Weights of a small transformer language model.
Size: MLP 1536 GeGLU, vocabulary 19156, 42.8M parameters.
Architecture: RMSNorm before and after each block, rotary positions, no biases in attention or MLP, capped logits.
MLP neurons of a small language model. Each row is named by its layer, matrix (gate and up: input weights) and neuron, and shows model dimensions 128-255. Each number is 128 + 32 x the weight over its row's rms, rounded and kept within 0 to 255. Numbers have three digits each. A neuron's up and down rows have the sign that makes its largest values positive.
A block is one neuron, or neurons of one layer that tend to fire together. After each block is what it responds to, as a language model described it from the Wikipedia text at the highest values.

L4.gate1224:139084156042137125097122130161143103137123133153160174132106147167129126135171160167136118170114112123111107158144124165106144118103127172042178136026165132086121135130131130145170128184080160135110157133085148145075183141109076207156151165112189167143113184120095082163136091110043136092121134132146131078157072131140131122116108119058164081118095134147054101130115197090104106159151
L4.up1224:078130116141175178054127195131154100171085207145141105131150134111145146160134162108101151139127094179104110099117085182108096131169117160062165126100105148123127150125133131168186123118098082146079106142082107088137108141155096159077166112141160115134108091173098185143123160108136102168138127088192119094094119107153087128128098083178124089215084123105076091149152160096124166182137
The word or piece right after a number, mostly month names or commas in dates, e.g. 28 October, March 8, 2004.

L4.gate561:087146239101172073170171133166112072091130104224155151088166123129095101147138192115116119118132113144190129118112172175143135186057134124140170122117135108128130142128103107102145147123116167127171139107157109081178128151171165127133137101100115115141143152096130139159114144118163131155131097141135150099104113125131112077133157169112092162131127096117132134185119160140165156110149
L4.up561:158132111152153122049175169110144093164123070116101096140127105123128112128127176136153139129135096097112174102122095138141115152143072089099106077113138093096120138169128096121129116098176121089123189177155077108049116144113124087118118153109163130150088171167111068131140136129202153109137177166153105164156110172096133147127149182159101153108132050155127146100144137143151109081072
Number tokens that begin a figure right after a space, as in dates, counts, sequel numbers and versions (June 23, Vol. 3, over 12 million), plus table pipes.

L3.gate320:121157097155165172111151144126173111106102180077124128158115122134148175130118104097127130111091154138170147085090094097064082106108092152174175128173098141169109205162094195127100082113110139205110075162106121166143135103099134132099112088119135081122106146158069105120155164116181181121133122119178071109104147150112123059144186145146118054070129097123138140129130141142143073152154
L3.up320:108150113142138148114163122170166129120175088140093119085102142105084134156136086106221170150175107116168129224110102111131106123099121172077144169070132150089113130115054177116165099126130118129138137063123108134185099143100108133142109154156168097105133170175165162148119141140114177156173095122133112118072139143086137132125132129139129103137085140206034051070153154184167155113109
L3.gate750:167105129108105111119172179140186149161162136159157124087113130109151140160113072119091159167159174163104132161091150109026114126101093119081120139103122132132118090100112174042155139119120119115094127094132114115199175140163097143129138096067127145127062127145139107120133103128104150063133138128098117136095093119112138071126133142085125222130152117094136136162108123147039102162133
L3.up750:156058067177162120092117098072165078146163074099121162121100119159126184187089139138115104105072113152176115126128101144144106101078167092128089129084064094091203139121141093147120083164201123075139132171032102128115072134085121051141136154066160163098153113129158086135062093135123055133112134138164072132126158221121080126146121111126137100101115141161129070130098159084103100147128
L3.gate897:097088097178159189081111179127130095148133160142080111161080135175148143141109173178145089121098150126124168100122141129106107115118138134122157134129208130119129181108127117215187151112069187119157134145149100146156139160160141150110143156105212136088085098174087078105182146134116117137174142144151157188081129172129180144116134081196153159117129125150062181106122216137104121155138
L3.up897:068126140133057143179084111140159127156178138093114120136103034182098166142113129181069135133109087123109145083079131117110127096123130147086106103080107157118058075121130160167118106173170171110143104122109150111102151168122135097097082133132165160153093158150110121087088121109122103185119108166128143141175138097114108180116143148093145132098112138130076147072093087190180101142153
L3.gate1460:132145135138086140120099108100174126109100139158158154128179107123111080076133073114048083153155135145063133130030157163123125130093151109123099222150125130133127144138090139037123129168175122124147085138114161160031106103133136157087085145169145154100168130084163123109124202120158107123142117120083098113185127127142065148153108124076112073093186145108094144100138076129090113174157
L3.up1460:164119187091061083109123131080114137192067172117112145148120175162199124156135129152092116156116152145080161123070048163113083081073142105073142201149177148162072174101110163100146133155124126138137196128084128149072107146113089103129117094126130159145120131106184149123105154098132086093150175142154052107104105123188215137078158114077114112157114106111152156123103111129136166117077
Month name tokens inside dates, usually after a day number or "in"/"on" and before a year, as in "on 23 March 1944", "in February 1958", "Release date: January 25".

L6.gate23:129111125131136107132074110177178149106185142112112162174055135135096125106146188100198133112089142075148125108174118105142109111120138188139098108149119140077146130091142121144171171112125081181124085106116107168105106072149045150156096133136065147158188121130110097184164101109090143104085105155121121166177117091153093192144163107053114057157089118145146102128115125148085170140116
L6.up23:117093091097123152087135135154100120152107087117152142209127123046161150176107122168100158137156144141182115101147088115150169136092115057098156128039098116118164094153154119098142166157178149119164113113126133125124135137107100174172121134083158148053196181184081225133119069131109132140078091171172175112061174151072144155108119133141153105133114130114092123145160147144121056126121
L6.gate121:158135141104086119060124131163255157204090109178122149150137068193120123170134064139111166126111104128159096115106123103120175145082109162049078101093129141125143142084187094106180138109102120093178127145161141105141130092080078176111163106093143171074147182122131128115157063154178082125172123104124136121139110138119090107129163113143149136092150156047101083157125112126063132083165
L6.up121:091044129130094101098132124147114109127180142158084135143150167155164132126135143094112138172111149132177104093098150117159144160124067149132138102108179126092120110134138096135150110110103114087124170136181136124120105104140150121155105204149141146145040097118133131156150149089111151096125139097140085174106143127127091118117146122163153048140122075159152097113123128170080066140112
L6.gate181:128148055121185126162076089095119089082099153128168110159143046125154122183160091138115158199138151101148109135134129101153159134165116104103159118069120128135174171140162162095153109109081123127121084124182180109179079087187088191119115107147133127137180118158104209127173083148124125176082119155134107147096121133160138064111189133097122124115118135083132119159137118110124125138161
L6.up181:092102115136096097165144137132133102001130151147107119153169114110168120166133210089165157137119125108146123126092159167126161149112124147136152111074124106137170112092149125111104116106164007127156129158107129152131100126174111140098118143142143130117132122145130094127107083144119175166155126105112160142182113187072105131118158109114089097214100093136132159093059120100084139120116
L6.gate318:087115117150108166142108152094113138080115111184109160134198093166198106113156138191173161084144160123108120072101116113138116143142113169127126122091078116179099113131088170165131168110201054139111146134223173101140213082156100122165110163135156125145050108158145080077163077169105107177176091142144139154164131130081114162129175128100120141062092144132111129128117132168175140103068
L6.up318:117168121086109079135123117160146148193128087118178151131138115104131105078089167136214097099131062192172160122128065129088127096100064090174150101083131104130124181093151146145106113131173155150138102165139120110069090118084082120114156146109174102153175106140095134078177131067163113123137093141135108129157114221112119110200098093145118159132118120165144192121089115108092132168135
L6.gate611:239144157158155176120116115082104115159175117114096122156064132127103082152094108064151097124094152083122145143187141176107093142092123129090131127045135135096127106136138133164129109102110134108055129122106150137070184071105071130152098095098177130140112120122193086111175134154174110075123126130164092106178112150076154090125069141107117064108126140137095152128108153067071156149151
L6.up611:102080169143145108124089103110129153162077197104078111160073149151125155166145156145174113163103153090175131172157096113114118164109092094202194092136143077129143157131149147151075138076143179090197147107119145105168110122116108151105108101129118088136203151175097152090118173149157107134133145187179076136191088094109164119109092133054088077125200133115130081143104118130122146137089
L6.gate651:108122097118177072175067090105133113193119146101101129133131076089128112154142130134132133129118203143103144151128061085183188110117078118124111126103100157137126100098150135097067134127131165098146100151070131105115099117111150111145122144134093093096179167091142160077154201146145111096109074070096083137148124181061143042132093078125116192159129124141112137122104166161090108123098
L6.up651:132108138079140121175079154131082107121083112117167109171202118071127179141135123154069141100069139120122134128132132138174159162167188208110184147198129153122155094167136137115125094181102143110096077135130157134113165061106096107130098135149116116163120083136120136176126142091126095138175157155092103104227121149130132126158110145169162114127072130104198153151108108137089165169243
L6.gate677:134136137157112159097084142113109154126127154126166177146113138061106145131228129115109151145131132134104163113125154097132131123150108078169082105076137152181144149103132121115176119170132115134186172120117133109160178156185121089144048105166102138119106119179156167105148099113124113087127081081154080072103116159149053140135103133117133145079111118072084121130131079188132155123152
L6.up677:118096081086166110108135114097114125142135113076146125162217103043131163108140111130098146132092137137093114155167101102178105166138103139109185147127123084147132124140159183206092122182162104152119143121136135147088134166089164112132171114138110089087117135096099124113111109110114142126153156116093122058135095129132150142177123107143067145114093152123163065215179088162106129090101
L6.gate701:186097151098114137131155129170154119092086153084146134097119118159108108125143160121158125097167144170113117156147098127120176129104149123004081125125136089109092140092115124150154142157055169141175078144130113076093115147117094125089119171157102116124087162122137157113124146121118118141092163101175157104131087154179158084186147117059112103099135121136218038200106119130130125063095
L6.up701:157196164099127149074076116084147082141185139085142125123104110144102216130133102152149100132120095151119107139087203123139121157121097091092109163161103107058119105162103153119143083118117172080100108133074173128110120092137135120126134104178134126113109112138150123048113138115113094162063123126143149121116116118123151164125151080168188108118156116133142112147159122120159156144117
L6.gate821:157112153128152129121150143094140091124141105129099178169154157119139207056161198145122097105116110120051090130125129129152096123066128166112103128076168127147123109135126100152154065157078141133115095110154155074100148099109149148101146131165150171144115131114104181183125134134136114094094113193225109071171118130153065112136103121152089103154066172177110096099069098072158177157099
L6.up821:117142175086186156114131142146096101125171127110190162099125143107084141158103131130171107117189119154129151119075124103201065163072151097114175109083143154126127166160104107116123192175135123094171133184130099089138191108151095060124128120169156114068177114107077166106148124120104117147095158129164157149161202137106122100147158136122132082128157056149156081170174137167131166066119
L6.gate884:143106159123100132115120073117176072181150116164158221178123134159113121128129140159133115194076115110121134158146176183095117190113169117086139108118149088142114106118138121125114087135118103116185108128049107092169127113128191194119151143107094120081194148102125128108136125116179101116093095123150093078120121117110099159130144105150167066145028185177094075109074153150098134105134
L6.up884:123127077115137155110118044103195133178142155125129149134096133184149150056145132122099165172044120079057126104168100075126152104161146166138122156120109105122093123084086120163175118103135106110139121180139071153139119087119187098152036128101058166165138105163080147113161118105147100166151111095133101181127093090138083142151095064109103085180124112116029116102129154158103163095142
L6.gate906:166119162141146135142190126166109156135081154108175108155085125164193162163131138115144143112143197108144161090138118094126151146161127156123091088128134167137104101126147094109136131122177137158107173138168130169118099134145186113106137139136164138121094163167119132106130133169114099176068105178167159068160101150085188099161145115077104156102071083098101121173130126110103143112140
L6.up906:116104150094110168134184124077114167158154163107118138095094140069107176137155134179143122181106098095205069150104095126158109102118178080124150111110176135106157114068129063141123078153076120157091145096113134112145118128120116122108126112155171187083097115121137116133122084159109136117137194156187140153175096112122153119144191105170102097073132157077187146079101151125149070121126
L6.gate1059:064171114185060127166079117136133129099128137152144150136153152141127156193149193157097112135124138110151131139153147165088089112135170146099071220147149179112156123108086119115163147181101136112221184137056105077148157110141153120146189090094088126103133059080168115086119128118120119134136139128100136120108122175093115164145125109137118147126089153072092157073010082182132114138158
L6.up1059:103083094136136193068147131016128133148072117186070101098088135111199125119177068158080114141091135122122145084101165120135170172169190124163140097098151133118111107089066145092138143109139079122129095155126186127110095148117191119150105125118100120132072152139136173107143097108085148118119192148139203072118141139114086088143145100101067094168101094119073160087112193114137182180114
L6.gate1229:107175111097156110110135093131161134176165139134110102167140183152075180091128121158185116170169143200068152154130133098064157083119192167054122136115087152091131116085177118104171181129118148139137129173154172150125157125174059098113162149089211117143224178116136157082134080052160156158117123173128129096148092191109154160167104082138136065108140161045026090078168167132113136121101
L6.up1229:099066128137137127186134114135141159179132184142137184113090120140156141077140068154144144097097096131105134052152123157175123158123127139100146153099127145150116087143146133142128118129127112157171109135148130085151159119108147133154128115088069177072131125186128124120135087126136122093084079137130150113150122126074164156124123092098178140116125156115175126148112131141057142152162
L6.gate1285:084120135120172155079139125098095131082079146163094101159152117147158172166155149175124163150133113126100144105132106088152085131146182182054112120163180116116156092108138143077178119150152102125161114164105147180090118080076126145107131088121129186149102152167130133102182146131071124128100114079209182137189084190083157189155111115124150105090148131108127098178153178110108156144071
L6.up1285:155097161104180126090147152109100129164157159173110147140186122141168100167102130084148146110102135158173104120135148151071094173136086172131130177107109116136187135105133105104131124099129182118135107144075130107099095112134103109146084109100091103120159174168126088160109164109129061146126093154094084165160078124138119153128098129153116133170105081061138121104022113198148150137152
L6.gate1343:100102133170108141104150122170145099057100111067156142109129140146081129133095196138113118131161108126115127054095110095137123136104133110129143157099137146125125127101055185165124094194162106135106203111121094110107172120151116131133145148109111197067087113159138160117119138052083153152169128105111161099168079158031158128148157138092114134165178082160127106088105145162129158153138
L6.up1343:102133095084159193168138119154106133142209116128107143124170126153067103103142131075185137173114130164151103085110134148133150178127185056141122142092123159087133155113122139084103135174138114092105102097150133122107124140124124109125142091163129098153142154107118145091102163152110161138115171130124034159144140107105107117108059077168111107100142217136104138114142165130173073101146
L6.gate1376:139136172079112140092105155101131148116126182168175170121079177071156145164114151126143162127165142139126145108117185142170143180109138072133153131086146057113086190119118162141151140110175180133191193153191126152123104158146143135105120074143122186123140186088156125152162099158130139134130148178138199132130114138145109109112131093063123073139127173153067154107150168133115096184160
L6.up1376:090088106158152118093140146132200152098110121142182098096118142111096133099146139146081123107103156134106153145166124099149114109155099152123042122119150125095081135119157136183163110149153126148155059116127113089067150104158146130088118116121096120146120130083167169128105154105143088181079115178179142090116063110134132127102133055118124131112109153070125151197103125162103128112093
Month names inside full dates, after a day number, "in", "On", or a table pipe, e.g. 28 April 2018, also final year digits.

L3.gate668:089113125142122113150162198078127134112118155075141117145141127178098142176105161119192097124066132098085166177145164089167115145087143117149154083121129082145096138186105144107173161112106148167144184159131102098098108149152143165123072122091214041124108190167093107101110142112165151119084085102126097133119113107111108132067142140163123146089153232120106161158113174113154054135120
L3.up668:129207109166074141125136137118101137171111144124117099109131101154092100122165140150133112057085150158083084159153152170145127104128123123144130131092105155109147109181212133105116124148102133131132075164109096128110143109120113136141190136131141073095196136112164109118152066103148130128139098133110106120056163127093086067145177124124146151081087137104165118123125141120144111065164
L3.gate1236:030119124136155119138147132109155140110093125126127058117146111105185073162125164118151096155150104164133110134114065106076120135140150071130108090089085136153147122161125166149110135110175101060193189129124141114127135089129095136182110175149114136107104123138207046083172148097175087128157192125139122137120142181100141110132105156164183182138156154061082141081142139128132147113104
L3.up1236:095146113110095121162165108151140114093098102154135130128148161172147114169125097087143135144131136141110119155093056123129156104119140110132106091122126141110107164125147113111165117128162138128142138154141106112145127170129114161104079088185138121126065127080081086087122097116157154157103135158146121143137163172131140123130158108127120118097146149047133154120185087129150149143175
L3.gate1291:131147176134144133149128108097039127174151103150130111151108068180179101123145152136122134138112153101086118118135187130153077145107112112156132097104109119120132159140101169111116121141104100115105128162165093107085101122139116094173134112123126122143050120133138202118161106152133167104138145162130172126121056164088145160169056078168120143082161120130079130133145172153112178052177
L3.up1291:093143103142129132167155150085155163141088181123082119166145090183135174137082132173137135121125149149153139103140122083135107144145113111145138122133217061114124110142103148143115162143128107150155095111141131099087142142100163118074140121153185109150118114169090057168150192108109205104087138147102117174117144166071135106155153129146116122125162133149140160122140174123193074152117
L3.gate1413:036149155149111083165095081081155167118184134084114143141148083082177135113137060178096161125186123135143165121113082122096150129137131124131166141105137106189116129144099145105126106140155172062157079160075092160118133105105103118127143061091156137116110130072132067139124107118142114119088080090132124119085083187098116142159148115114144125146232200109098093145130163101100116075103
L3.up1413:158134082128148107172165133163143132113120214125116158115176135192104126118107157077132182210151148129125116144124136129129101175175117116203104124158159113169113128162168134117115126194115102082128133131101063120114138159118113127108198107092162131137113105143130063107101086128145164132064129103124101133079122133097139137136150122139103132048195154116090132110138202103118138110130
Standalone single digits like 9, 7, 8, 5, usually after a space, in dates, table cells, scores and lists (January 9, 7–6). Occasionally fires on between or both before a pair of things.

L6.gate109:119125108182162123077140133108081173147155110152160145157148160105139116080166140207151115104102188173171170158165122070116117064126101170097123066110131115111084157100167162140160090049114121151146134118146127134069146168172139109107111137106121158114133114109105140061147135132180099120114091149120158087151081136132099081124138179086168107111165173117133096111069183047146150070160
L6.up109:129113097149153073096165108120087062128172161147112185128112155077154152112149113164158152090122123156149119094129104101138139169098131149192163087140074129067078105091184125108120094160174149135093106110166083189117079102109104107097109107122087135122159122129108134164109188121110114111174157112087138117119085113147095190096099143139137089131132143131140118143096116170105090089046
L6.gate166:165155077109122145159088126077137155072154090174132107094160115140127116151110161137155143129192180112104107147174074144147120115126133164113135187126151091176061156125095155105173091187144167087115113102126151168144096120149108106149154146126155165198134114060107151135148142141179196125088165212126136099106100112072122111135161098149114129113211150149142136130180107131149090097152
L6.up166:161129107107122139118117140104088116137187151130167121116177131111155130182157117103172101093168097067163052109136110117118137115125109097146071083160139078212128163164105110140191084084165114120114130125139153092109153091116152107155119130213104167129093129119113121086177139138190147096163097126129121128066143144140091146089155176099123188172107149148182093127104119140101150155105
L6.gate196:157089104175080136106142059094125128094105117138145125137111104106104120135151091169153143104102131097140157171150185084092128135119101079157104131100068089125129124145185113114157075171136160141149077118140112140142166162089149120068146186089175112055082117120152108130110149166101160132112179127154109077116129203135094097135158156107142131082174131117135099140037082142189150102136
L6.up196:123154102100153120076125081129052235060170043103134133150179138065127158129075087166124066119131079144140132109078145126080132091107151162150117172137095137128155139089090130116141165140134152104133109150085128147136137092119136124154091078160118161085110148097096143125083062111155107132137171118107117152128081135160131094115132115155123078103138129117077106158106150122108111211121
L6.gate214:132137193138171129064124171079078152136162118174146090098130136158122123090144167063108070137131162178134176091107130059110098119117124141191170076121157119094133174097152133162129200141130113109136154127134118137089129087130104119150118124206121079124157150122155180119142104129202151087085140194181130091165107091111158096076101147102122085084145116098157097135180086209118112182091
L6.up214:116173179158138091139172065109098101143165138087111122101114076094114116107125124169102120109150115127148174120144143090151122145113157099183167076145124102089118129144140104115128136136184158122119038122092066113122145163152123058161108116101176121174122141105118042162125121103098117151064124137181064180052173122129180148090160129167121130159126151115115088086085154141110092130107
L6.gate361:149193136143146131123078085139174140145147100129169088061159133097157091103136135115069095074096114122132104164126158134114133198132122095082118101184114085134100085143137208224146143183124100108167121107157061104131145115133105124125172149095108082075129152181128160123119122142136117140077104136119182133095127135185152127130103155058148147148105116162125129126079157165120122133091
L6.up361:155107150128138183099085134143122088086127129040116133145153104126051162109104133183229065109105085087092101091177156124111111115174076075139080076148184120085106170116144049173085129166057108133100093143142166149140046062081107148122124129104094134121109149109082097134175135134139071131107112123115151147103133174182106137132137202190163082141092080080107090153129178156130133119143
L6.gate366:109103106136093109091130143071179121139126107187160106141133123116085114169152088112109064197104158138110123138169196128164210146140134149123167131147148167139087141150155147128179171102111139113172133147082145112119132121143114150096108153120072196090148091130088142048080142127143120095088067156121048101099140124111118132070099170136175123105176164112091091051122148123045174084094
L6.up366:163109117119084147130112066116197095143145192127075159131102149120101079073097145135122100156168087088148138128051112094118129088108117130175136103204116112092128135104178074074139096133189109093142077196098145128198101131133151131128141088152081126163196118092114136118070097128154142090168118147136151111149092086066132113147180137146122148103127185174143129077162129137185183073134
L6.gate386:150141166147130056055168123117101120070127118166059118086154112145125106150146093116124109115160121181091099130122087100119099096170168131148190133160191051157105128134107115118181134179114132112150147124174097125138161084125136089129150187118154163107105138164146158145151155133172103074143144182131133132096146092151122153094180112093094121128101053110099160103060105128136145075131
L6.up386:141156138185172143124104084123114185106163111124094121114128117091121098140093096089093173128135057134152162117176121102135095146191182094149101093142133138092141163182120111107127138207191149148058090096145130124119150169131095170136130171110137121121106061153122167159145175086090169137162178182109056132164147076148127091156161123117115179141146123146238136132121105146127135125112
L6.gate479:036171148153080143125101121135172102131103131131119137130132080092084112173146134179136126141128125129147196082048099185083177120118184040106127146140090122118151175201113097126172109112164119135150099139119080206168124058106169116152173116162101169141051127155130156068132091138107123173123145134152163125106116141160121154102132091136158171094131148099126120149172162165105089063169
L6.up479:086163095131104137115102191114180136115160133123098107159164101158095167116140084135158153185193111133112112087099142152134149173115103161119103128118129139095107139122087121120155138143076150114160147147106150155089065066158124153051102140163087200124184137098146142095099105100146105127117141140094111128122090067083100125068155133174100141201132142192173133166165181163107144157094
L6.gate513:146200121194162151117168131162093128057140185107164173159149141097116150146091144124148085081057164158082124115127117123100155146106119112123095125143179122150100132090065058161127144199160178164111158125143125071141152115147112096130188092162179133099156119170124131185130128174146121070143186159108087084112116150142159159150134112109108081090099146075153121101121101102141129138123
L6.up513:140107079140164101148142109154089125157186127113157065133149134128127104106136176102113089139170041106096078136140129109080167158095177110162119141119126044156161161158125073102147154125169113051125157087138101120120151134137104086156127118094195168138143150177149107130169122159194113104046143108126091085100131142163159162172162118108153159162115153097119095116102134152074106127104
L6.gate625:174063068112097097118149159129093077124124152068146093104172122141122126179137172156115170094118133146118157102122206083116118145118166144069139123073106099095147172074176147104100088162131156122159181132143136152133133106121124151153080119160129107156112140126103095161136165142102115111099172113114082146133151149108126120098183139105114151168175097174122104090108133118078121123132
L6.up625:122139098150112051052118110209095126201138092077144136140064090068049094139122073154121110121093156151179105165180106069081148161173124151145101156119122056148116147147181144204120138067117143151115126082114151125172129140168143170127129117106158164121126153122100089183114154130078121102140131113096067089085141091130129122216151110131138154093150144187135121073105129118132003100128
L6.gate847:101144182184144173123102132132110139067169163131173148131194108176118079124129166145125148110092122188072170121139138115159113141109159108139139059155059136156132131177122067102128162110094095096167113157153119158129186116153128092058089105119143135121128163177100124095138096151166108182084096176107114131118107168111157131140109135089112139137154144142138128156148160140117078103099
L6.up847:128139150075136140153144147118109080167122181119169134053165121118075180180050144106105146166168090089079137096130193166157065152201144081175171103128175086152131151074133141144112099140105099119143109089146124092123143131142110143135102077111194156142126161166089111131108171105177149079119106164199093180083109154115142103103109171070159102129166144142133195150110165096079143126160
L6.gate854:136154096148104123125194144135118164087161092144135083106213132180096155155190115152170138146136067137149133084145060096140119126100126170166134126087105144125110084136169102141151163083180146149160115147154117156140089104146094136073087143159141166153077076118123170103088108153131094168109139102154125116126131166146131115111183167117113147152161114102097119112156149147128149089122
L6.up854:081121111130143087102133118141126150107079109140125152063062062101148088148143117111124109111091177029161086153151199034130118085120124096180145123174159097089147129078193128133082072053137154164136145125155204134137155126188108178163172086139139170144121077109194114095161112079124084081075096132171079153078137142105079073100190143166088101063164136142134115097145162102080138133151
L6.gate1008:067150130139108073227132123146085193157102110145149156089153153088128119109162112149127091100177077168169143131084183084154172135107176125145182102122108114122093151114090082109131099158114141097139120141176115119100126124100144083149129130106139154160089098103084190128125131132182084083100138150155084119152187120144071117096109144139160103102121148153133091101096152095102124129117
L6.up1008:124144078175145147114157211130173158108101079127089125158093111022138095161102122133159123099182099103171112145122138092183100130135092132129131102116138144129041180113086170110148130132106177159130113136093126153105116098169128114187106123147076118149146121135191148131118159149125161069114088131208114078203154081065115175087154174108116109132091092152173088093139132141142100085109
L6.gate1215:165128110147132141068155129144086114121117100104133111094115055127115130163129118100128127092143145150115136213145119056096205136169153112132154143182118126086100133072145098111137129136109118131111176078163155177119148113137132141121117141163096144161138049093085094091126112099162127194121177099131122157129109163108120127119168177123152125118181117183151117092132122178106156132085
L6.up1215:149157081136110152149163149183154121108168136087130097064133081116093126155144098111210144145127132101150071144131134109157128129088124093085105088145175124128076110127164159111126169133128210110155169118151105118098173135184137097156152110121134181162123112140139202091123140146153101180104087124163112098153116123150120134156153153169100120130159142114139161113148148135116174106135
L6.gate1331:140081082078097060109137123192180126161102103134160160105156150130128049110166174156143110128147101149156144164145115116133075081063101093106104114148147126169119143114094207121170083150115138118189142136161156136134146080178096114119199090123152094064114120156128127072188100040121099109100116144132155124073115152121166069159082018080138097132149164106109059090112172114108168080174
L6.up1331:158085089090087095086135140163108117131141118163100127176145147142144116136175132119134130107102046134131116200113129162125108216102075168128158164147084133136142119079134138084173116158087137132108110175161172171154132090132127129141187093111139141120135090141091123134194088145163138106108152155145148108188168144119071063152141105086123185174152217084154105125130156156137104124159
L6.gate1495:185156120167103130096138091129131153116123102137127118142129087085109115047165116116133131102176156111199131231136174062088132096146137109175124103156111108151111170138129095129158146186077141139182060115131152152038131167164097083142088136114133185163075120152099109103145133072103133149079138143139133087131119125154069070110135154115131093128090102151143096108154174127120143134132
L6.up1495:135117097143105108166206141131147146100100088131076130158120160078133147161132090090128183080105106138176159163112161094148131129103083118086101113133174080055087110139109091128134186151108074146122083160122097124108104115195124165093154126104142144175100086136122088107091173206119174141057129139157123111177125133128090099121176175088081115152145110159154087061138138121054138151085
Number tokens, mostly day-of-month digits in dates, also table cells, measurements, coordinates and addresses, such as June 6, 7 April.